From a checkpoint of a small transformer trained on Wikipedia: 903M tokens.
MLP neurons of a small language model. Each row is named by its layer, matrix (down: output weights) and neuron, and shows model dimensions 272-399. Each number is 128 + 32 x the weight over its row's rms, rounded and kept within 0 to 255. Numbers have three digits each. A neuron's up and down rows have the sign that makes its largest values positive.
After each neuron's rows, "fires before" lists the tokens most often just after its 100 highest values on Wikipedia text that the model never trained on.

L9.down954:158179194098152167168117093099094147097128173157081134133129104139107144119135111088157159086141207143104146123128169140156110143134160120135110108144118103064079132121130170123191119126081106123141082117225102132109106144147143110171154090140167132144145111113118089126123125108107152104133099174122132210142158147145160141127124167070096106126162100094089137121130072112114094140117
fires before: "–", ":", "-", "2"

L9.down1404:117114177103151169191120120093135129116118110093081128123105148126132173122127111128172131159123155146103114095128128180090139104096136176167104101177147119096128160083116119106120152153124092092091103077152138157078158134085084148111122112111192094182124209092162108166097096115184113092168106115151113159222106087085086072142115136114143215073134163134145172088168168103129152160088
fires before: " ", " \"", " —"

L9.down1459:106140104133175111112103068090171118132126103127136075073109082182154171109105135123070126106112144119137156131127173118126107172122129118139120146113141128113131121135170081124185119125144108105072120110138039096115077129127172126157126092168113112152187132130134105087174100163134150120125128153148098090134139087111160159137143168155158145150137157090171153188112149140169113073122
fires before: " to", "ing", "s", "ed", "ly"

L3.down1464:135091134121155119106124149149078153113129129063167157151097083102124203143149091152109124116140188109125179116157119142126153180146113116196168152049157141126112097143144117135100129137143118130104140128074115091130123105125101163108164122104127126070084133152113162110120118134137124176137167124162118128147107082147152098156155105094136115151156114148109093156109152092097131134127
fires before: " ", ",", "ine"

L9.down628:095065160161102062117115150111049109151138159100150092142147099163144119098135134121136146137090170127144109130113170117104101173162114129130116117106172170054183122118110170152109134162171089143132119138111133185145070115158116144098094151150156130116086143189105169106153134139158144109119189152146108087138107182122041114157122085101184142150169078122138101143140162139127165207151
fires before: "s", " the", " to", "d", "ed"

L3.down395:178209179135117131161114172162107140130081103072155103131152075084168168182106115126077077164188108170131160169125102128130104180145119129101036164145120149092161169164126149151157159140112105092123140147153118116169161127163134105098128096159102138112132051132063125070137157124126132073154182113177138080124089130093084136101091155146089089153186093113126142155164148044115169083082
fires before: "0", " the", " of"

L7.down961:147190129106129123060121143126109151153077193162143132136153076129108148159139145143089138122214163088109112147125070113152143133108114166107098116105094114178165203100136120103122085095130138113133120192138123130168133137131124079099137115103117144105158174126119154140174163112100104125146109136140152141088140115169132076159136086184140148161178179157147150186113153105145096109127
fires before: "\n", "-", "|", "|---|", " |"

L7.down1185:153119143099110172172059084133142114161099108096130194120121136196077099154144106143096103060120066151136151199115117139166133098072163156115151142131085160158083128105133095086110115112113106167112141110139082091197124166107121103175196206108151174091170074105118146149114131105129191153118171141178144159140133169094169139175144121127103099152155120164092100134135109100098093163089
fires before: "\n", "="

L3.down1573:150173124021180152115117096156144155103174175173164110138113123121084159137136190139117157127126113138106102098164164184112159151165131162105185116134165149099115097153151122150123146136088123121100133174097134129123095046099160137067161170119113130173164079142130086055132161080144136089109140107171094112177177138121096121096113131091145080112132182141089082124096169099100132109123
fires before: " ", " of", "tion"

L3.down470:149120103125099164075140137084131137121099146155101125100110093107078089136201168136137160075149153102169120173139161189152146148190124173111127157168100159131134154112148130100140107180098131124119083084207087149166133164121102071103101135115162088119195147095157080128168139125147152161091124129145171111111094120135122060067073052134127141143134161128163106121157109098141146121164
fires before: "-", "\n", "|"

L9.down1000:112115122154176127140129151104146162071129149145153089158128132141129100093097130129145156130121140063091151097129184111121132139092148121176128101132096141124148106159127129176124097117118141130133162105110135106085087094123091124124183101143146122109140106125120155091188075182167168099129127152116160093154094196134151167116138101123082122149154152135198158151056076137089128122081
fires before: "ly", "s", " to", "ing"

L9.down649:169125136106167109123161166086126124149109073110154129142187097133097163113102095045187175108086098106138139107107155148151166169112162170148114152087165167139101112159123083125084139140160146139086151162152170090117141121097143119119142134110170124155147128125101131123145116060144083119152168083093106142081113068106129110118216107154101102085136163212097142122111099131101099137134
fires before: " ", " the"

L9.down1610:142172118116123112155208153165090129104157163112116103196152113166065129166111168104157123163163108182098122145145134128144071126131177151118106062149106227148076138061105145122109059153164183160113152139178066158161152064114118049102173152104134139101140135178205189147071104082102147098147121068132051151083128136136143134138141089080138112088173120130116066206114070123157142123149
fires before: " |", ".", "0"

L7.down86:152102158093094087098122104164111089082161143101095212078141138171108073101175161073140047151108118099142166083107110180145152094131097151164123134131049136168182119111155108102199166134081111167101082110121154085124124113071103118122162111145180167122125087178133120089110120087127130125130137134068046162085116111154132154139136135138134135113194143108173126136038158173130081134139
fires before: " |", " ", "."

L9.down1683:078132159141184109102173122129131078133126110099157169128129090106043110161077159134170117128075132164127118158079130108166143150082113088155148096088133120113119174156141113151083138163104224115083066170164052226124107147095129125123160108133163110147127124125117095061108153088100170124134116101143145077140079159074099190138163079110118121174159119186168129108157089141132131128142
fires before: ",", " he"

L7.down1488:112160128146146128172137157149159159132116134125054110082131123091100116119151139111165155051135155146106124096133106106097164124121090095177119152175186127102150170108124119158130108119186094103130176162107103120121110146097143098162102077174111157168116137117132127138125188098117067181129176082211143148133115191150093168136119173158169127130163171056129113106141154078102120113087
fires before: "0", "s", "–", "″", "8"

L3.down668:121151098154108057096125111126052126093125117116125092103134143124151077103115084174150122122110128139109166138127143114197097102074183071095137158129151155167110154166134101157080153112144133179138116169115123143099127159112167112114146154192142136041110149083194154098107124120065107112069146130174168188135054127163138092148166172092141111120154104120149116142091086132121129138170
fires before: " "

L3.down1077:092129173100138078108144145131127140138137139126124115089105139128153042132097202134177160160101134170117149149188073119146084091149080101154119123149115144152114120137126095076080141169108104111169126123085140075128137156150079150108084092157110213131146145073104111098133122165146127083069192128094135175128118176099115144128063162142106129085120121117152118213172169193128109184068
fires before: "man", "s", "gen"

L7.down647:136084089139126158185163180082127114101142111114138118142130147095145132099175127144129254128116123085151159110174123175145134126119187113098101140104109105105166109113094065111105131142185135085152177056053060146113171128167136135112094180093091122172071105135167151087142128114122161087159092121100106102112065087063149167105122127125148215137119192171107096145118103132137129150160
fires before: " |", "2", " ", "4"

L7.down1265:138179151171170120164105170165130120104124117150168139091139130155165121116180111077062178114098171133119119177090133139088103124145146091076144182171121100128157154098062096119101121100124147172150045161117106118145108208103098144151103193176121146128088133103144118106181117157134123091119095189078084119102111140160135112108083138157171144150115057157133120064125183131192138173124
fires before: "s", " a", " \"", " an"

L9.down1015:117100163140110159114192109153134174142198139105148152104150095152118129132174132134134131071082115143148117093097090150122172138085175109099079072146181154170140112160123103109141119121132091152165161100107110117150141149108184137111167117119157143139118150073143084120101115128139138096122127101161126170119177134140175131154136125147138161165054129165166081160154107092059121149140
fires before: "==", " ==", " and", " life", " |", "4"

L9.down1307:085114147130190129150143152165106127128134139155069176139122057112177101201075165091107146115157115121216157117095183109136105109127151149143097087083142165171151092112086163155164143122160183130112151113151117135050164157072115195120120112123164086113109115094114161124095121053144115099130115150123102076141092069178100163127148135106088110156173111158087155110090106074124113135176
fires before: ":", "–"

L3.down1094:100105100095142137140126143096139084120119136185097036108157145090160089127145130150152141124173094196114133128128139132102129189129085126115136122076173133119145092163176105135099157077159137128108144170091095136136089088137176165167149104197149145125096103113118103064131121107158129083108119156120103173135153112163125157101112100138139130140121162073110112146121085086203151118107
fires before: " ", ","

L3.down835:119105104175158116138087090078103129158112140134122186104123154117100150147160162124156118120147124180078120140124103113128133122110142123134109144127148140092137147093144161139131160119158094107048099101143131120096075117081149163081189126137153138100138132126140105090162134132154120117140110120173133112134139121105118186135157126146111138111121144119125147069089094110086070102093
fires before: "\n"

L3.down490:123077056087104157180141160154140133178159101166085145191203089149174135138134104095155152114133040196146154124106132105123103160057132138184177169128132111071174169119145110100204151031104121141162090166163142089114119105125125154105142101106077145087144141133119126147130146110165162125123107053121166164106099154134170135122152176104115116135114109140121129127187110143135072100077
fires before: "\n", "---|---|---|---|", " to"

L9.down1482:120130089117170165161157188122114170146158111120148141129090128232129109127163113161171148218102073119194133125159106187107113114121141142129142078141110130116135066147128125149086110196132138164120215138125131142091112165112120154169098152114134076094114089132137137086089143101111099106146045120114063133152117161120091102094088170087137139105180104100140139133106100171150104131118
fires before: "\n", "-", " |", ")"

L7.down427:106110156086117145115122208104171076098130063163174166096169140152097164135102144066139143114137129107133086106129186143102118114081125146169084088093133147126146134139152135112120111147144091090133151148088103156171166216130062086180195171139157083135098185152136185108138101156219067144129105078120123129125147111210102080127101145123186151145171121123138152130089094119138153155164
fires before: "\n", " "

L9.down624:085128097156156124135144184127143120164129143123106116135115119184098109110099132127129119136159125132082136130152182123178136155159140084193159115097122071162137125149151157143115118140145108130123130128122083181091130165181172166163224072123118115179098175158113195110174094105080139103100123098118159126112154094145178110165114135111145138127146078115078077110112164150079110150107
fires before: " on", " to", " of", "d", " career"

L7.down1063:131165173156114117148115134137141110059108119125143201122161114123082164082156103130115113059152118158172116141145143144131109163091104114067160158165092091104165095157124146141107091070081153152137101121113090155130145140142127092170111117224102193156128179163089155132141132127113177146163172137181116098108097139184155128072119159128147087122137147050153143150116130120171145112120
fires before: " to", ",", " of"

L3.down464:142159132149021174122132140068090094150137093106060155180226137146060143108152161126151163123179121071133100131126125188166095119150132193147134138137106121121126115100136165096145122157137196083088097139110128174124131164123161131107136119164098070120188091152070097176151091103132082103150134123104057088119136104120098134153125151123076182129083151072080158145127156128127113117109
fires before: "\n", "s", ";"

L9.down594:148140156134055115125069146146189121077152122136127156143132189151102185085130119155143171153106144123116088127202195092072091114080162140103103162064116187152132158136148123136148126175178130102110150176106166111135217096121124127189137139099181127144123189161113118144142107108147126187117096150140083094116161163141138078069161142154126173144165165129126115063137117091171115165142
fires before: " ", " the", " November", " April", " January"

L9.down301:159138140137144084123212111160100103146120161150105095156079134147141178139151096126091137127125157128120157144101130116186136107106147091069148146128139102085162088123124107112079142133091135119134112124075099089139142132136108112145174106169108134111089113163149155073143087105123084147079144168110105121056114129094172165030113124110163110099167149085131119067109185130106069191176
fires before: " |", " "

L7.down1284:123122099131132116106121086114147163152118180216131167146086166140148147102090164129181091097159137114154140123143070125125121092129126152192179217084150076115100087114147163152090141177157174150117093119146153104090131074188122120132177129115087141144099117122141127116140104111157171072191180116128083140136140135086133158110130152167123110152160145146186133135148148108121153119111
fires before: "-", "\n", " "

L9.down1554:157140146108145132135193144157153173095109133103085128154158081180122145134132124183086155108190125156214130111147145154170078110106140125112129095130155152113132162144081118080160173119081152135152116137168112164178138087140177089098095101124110145165124143150172138100098117126056093145107121147096170107109119149103137128117172173139079131170103137091078202115137062176129141126219
fires before: ":", "–", "s", "-"

L7.down1423:126115137143133130119138097105154130181129125118145142191192152119141075113139090140058119143165109110172151116128170112119114119134093099154130165067170136109133107073161164204110173064191172143123114172129143129156156159079108150098125122057185125171173075140119155131148117150188123099162146099143096131128164104151071133068108206135100190138124118128156122103090068116129178082077
fires before: " ", "\n", " US", " High"

L7.down33:116167144101117146120201130145122129137119109122115176134133115101118118073166122116143100103201160171186142105113143087185140125145137180097108084138089173112081153164169115075138135119188104135117095137108118133079175077149103161160100192089113079118108118176126143146124132105130141106124142090178162191095150115091180130098113167116166094105084169183113205113222123120166164128153
fires before: " the", ",", " a", " Air"

L7.down1373:149090131076147134144142092138083136097112119117125129086098090068126175146119115116116076137088087154154148076147117099064148162084144152130114139058178125163127109121192101092095148128158120172125114139120190180111132112094160107074181104111096082182142046119087083147091142073183161138140124158116152091148095190124088156098111159139151132148170092148114125115150170099081135174099
fires before: " "

L9.down400:119148087081170135132130098123142106134156162082110081151135103131142110140189163166132091162140040121146165084160193119176156142130129188127082099106171167151170185129205117181123121154115100099165174174073154120195165107131055110154104152144105140132086176175125121102141121116149124141155144136120131071100121124120106092126101097095091117169114120165103116101138075040150110112119
fires before: " a", ":", " an", "se"

L9.down437:143163136066081136160204056137110134068157165090109145087136152107140108148135120095122101105115121159137142153174118137121108162115100128132106118174167171173138132155106068125124110093085152150159152101160093124104109108103093141121173128131115130143135107173145129126150122185079134159142212158139122119099123083104164115107110123140132140082134104102076069066071137133104139164122
fires before: "\n", " |", " "

L3.down1145:181130145176072182054172077128105118145139124126101127100158157088175146139157151075133162150141113076119141133152095180076100092133101139136188161068176143109104114151141138100138130174088166095126182170203143080131117122120089111160149168119097142126160106143074137086137121116117145194140119129135100141104139102175127070141086119140122149180147088090159157142141148094087045125096
fires before: " |", " (", "s"

L9.down1650:132174106128180151131107118122075088051117147178156113157083105162094172202099134087117116129136078100189156160123093177043081138059105091223166092159093106133074112118153170164120099098131096119111095200155120100131129131167134135138149167071098193146131128139153180133146145163120136076089141121141110075171154131087178147201121176144153102150209125109094079129135154158133104094112
fires before: "s", "es"

L7.down315:130131124129121118123178092113117100167127160105113181134168099113101148135165138093206176104167165104145138157096152113130128119082119103145111078097158193155082154133137102127110071159099191163086106173156128173157100143042176100156071062147213147165127165069147129176204125145131151148130130149115138129148158149111057074125155096124132116090143166110063136121113138139138114109192
fires before: "|", "-", "|---|---|", "|---|---|---|", "|---|", "\n"

L3.down23:133122105117121108101192086098156126162169105122126140172126162115154153138115125229120127119131086146082091121134107088154140056130149118093102102156106145202080149162099111147159134164117147122151133174157081116132050140090123186167108076181099083100148150144151085109123096128131099106103094093131114132110144100146157090093108118137073163139074119159109111114168062122193132155104
fires before: " ", ",", " |", "."

L7.down1131:108152144147115150107118106178107080160118082133128124104127124131126141189098124133147140111165117099116142117142136141125157125091158111178084144134137142096120107097109072129092142113116064148099196111145107122164088177161068097101167152142134118137103104079103184149120108111102166103129135083148133100100103108102183125069143150116125089085195134140144077139082147118103151073149
fires before: " |", " (", "I", "%", "|"

L7.down173:139142071045128130101108152124101142084154100207100097083189146054143082074110136122102161095078153136133094152123157119200145189065161105152111170077115126101116156122147132139151131175091127089132143129088091131109138111119056107182117159152100147174130096097185137067125162146102084154126126125142079130087144098112128080055131180132116110132153171089107054166076151127129100179136
fires before: "\n", " the", "==", "The"

L9.down727:090115090128140114070167107082127138105149090137124156174141135170123127138116125131106116123093173083113123175179086128111126137113113126123102084123113094107156151124075152092067179098155077080202131157155147119074148075102124153129072091158126157115088096134104125129134132101149096080148173119162161155126077119104126070120112171142157107189049130220159100095085106100082170115150
fires before: ",", " the", " they", " he"

L7.down7:077119204077112164104131079138150166138179177151089117180102065110172169090138132173171101062076154207150124213090101107149111145132150087097127102147140149134102119100186120222128140079134132143136102122134154176134082116107134133149087137161141111135161140168167145069088090169050124123159060081175140101121137111163087109160083128052134045052055107104068119130103134110150122110086
fires before: "\n", " (", " and", "---|---|---|---|", " |"

L9.down578:094168128166098117039071139110110142150117167161115169123158104158168114171112214164106164080171141075121158160146107099130161098180119118102149142131124106099110101078185104153158146120116122103084082134073120122113126134152140127136163166103135121058171113122145180086122146095120104059151169215113103123135190161078155119127122030129150156150078086107182157107114134141099127158131
fires before: " ", " |", "\n"

L9.down989:164166130150072108162131082117121179148059149153134100048143120082125123100134157133137100160119181136119121112179079138119115105080154130140174133106120087148108148161113131106134151110124185136131080118192144075124113076133125120100207083141120179129070073155170161094076130137182151099128106131067137100097063117082128115099118142157103171083134118117059118162099134119119091149115
fires before: " |", " in", "\n", " (", ";"

L3.down662:099063029169109049137203116121123168155154124197233131100054158110172126139103149102178133107157119132101176146136134116125175112142105156092121166147121124072130159086053093120144131084089089120153075093138101086101190131091108109069155114162118160128175117122140142175151171121080192141185163164109114188137167097106133109145150138110115109098119189081106146079134159098140146143067
fires before: "0", "5", "7"

L3.down884:171120133094123107126108177094166163119116134084109122115132104096107135083156190138142102111156151096167159099107103117156158173135163166154146103187081094144084146154137119140120163098068163133153172158109186127143117055147158092117131126121099175140134152138133151075089159153152145094057117097148189160102066141072162086109128152140141183103100085138131141127082161109181107150136
fires before: " |", " (", " in", ":", "\n"

L7.down1039:121129128146139086071090131111160135134158177145170104225127116092084123182088091156128095133124173099124194129105082100111163090112064156171151088180160122128134081117143098071128138148112088130132111092125146099071181135180168100086079151151122136143094177136148077085184117073139089115085135154158093147094149083082157141156111151109159160140126094110163148115125120066177092193148
fires before: " ", "1"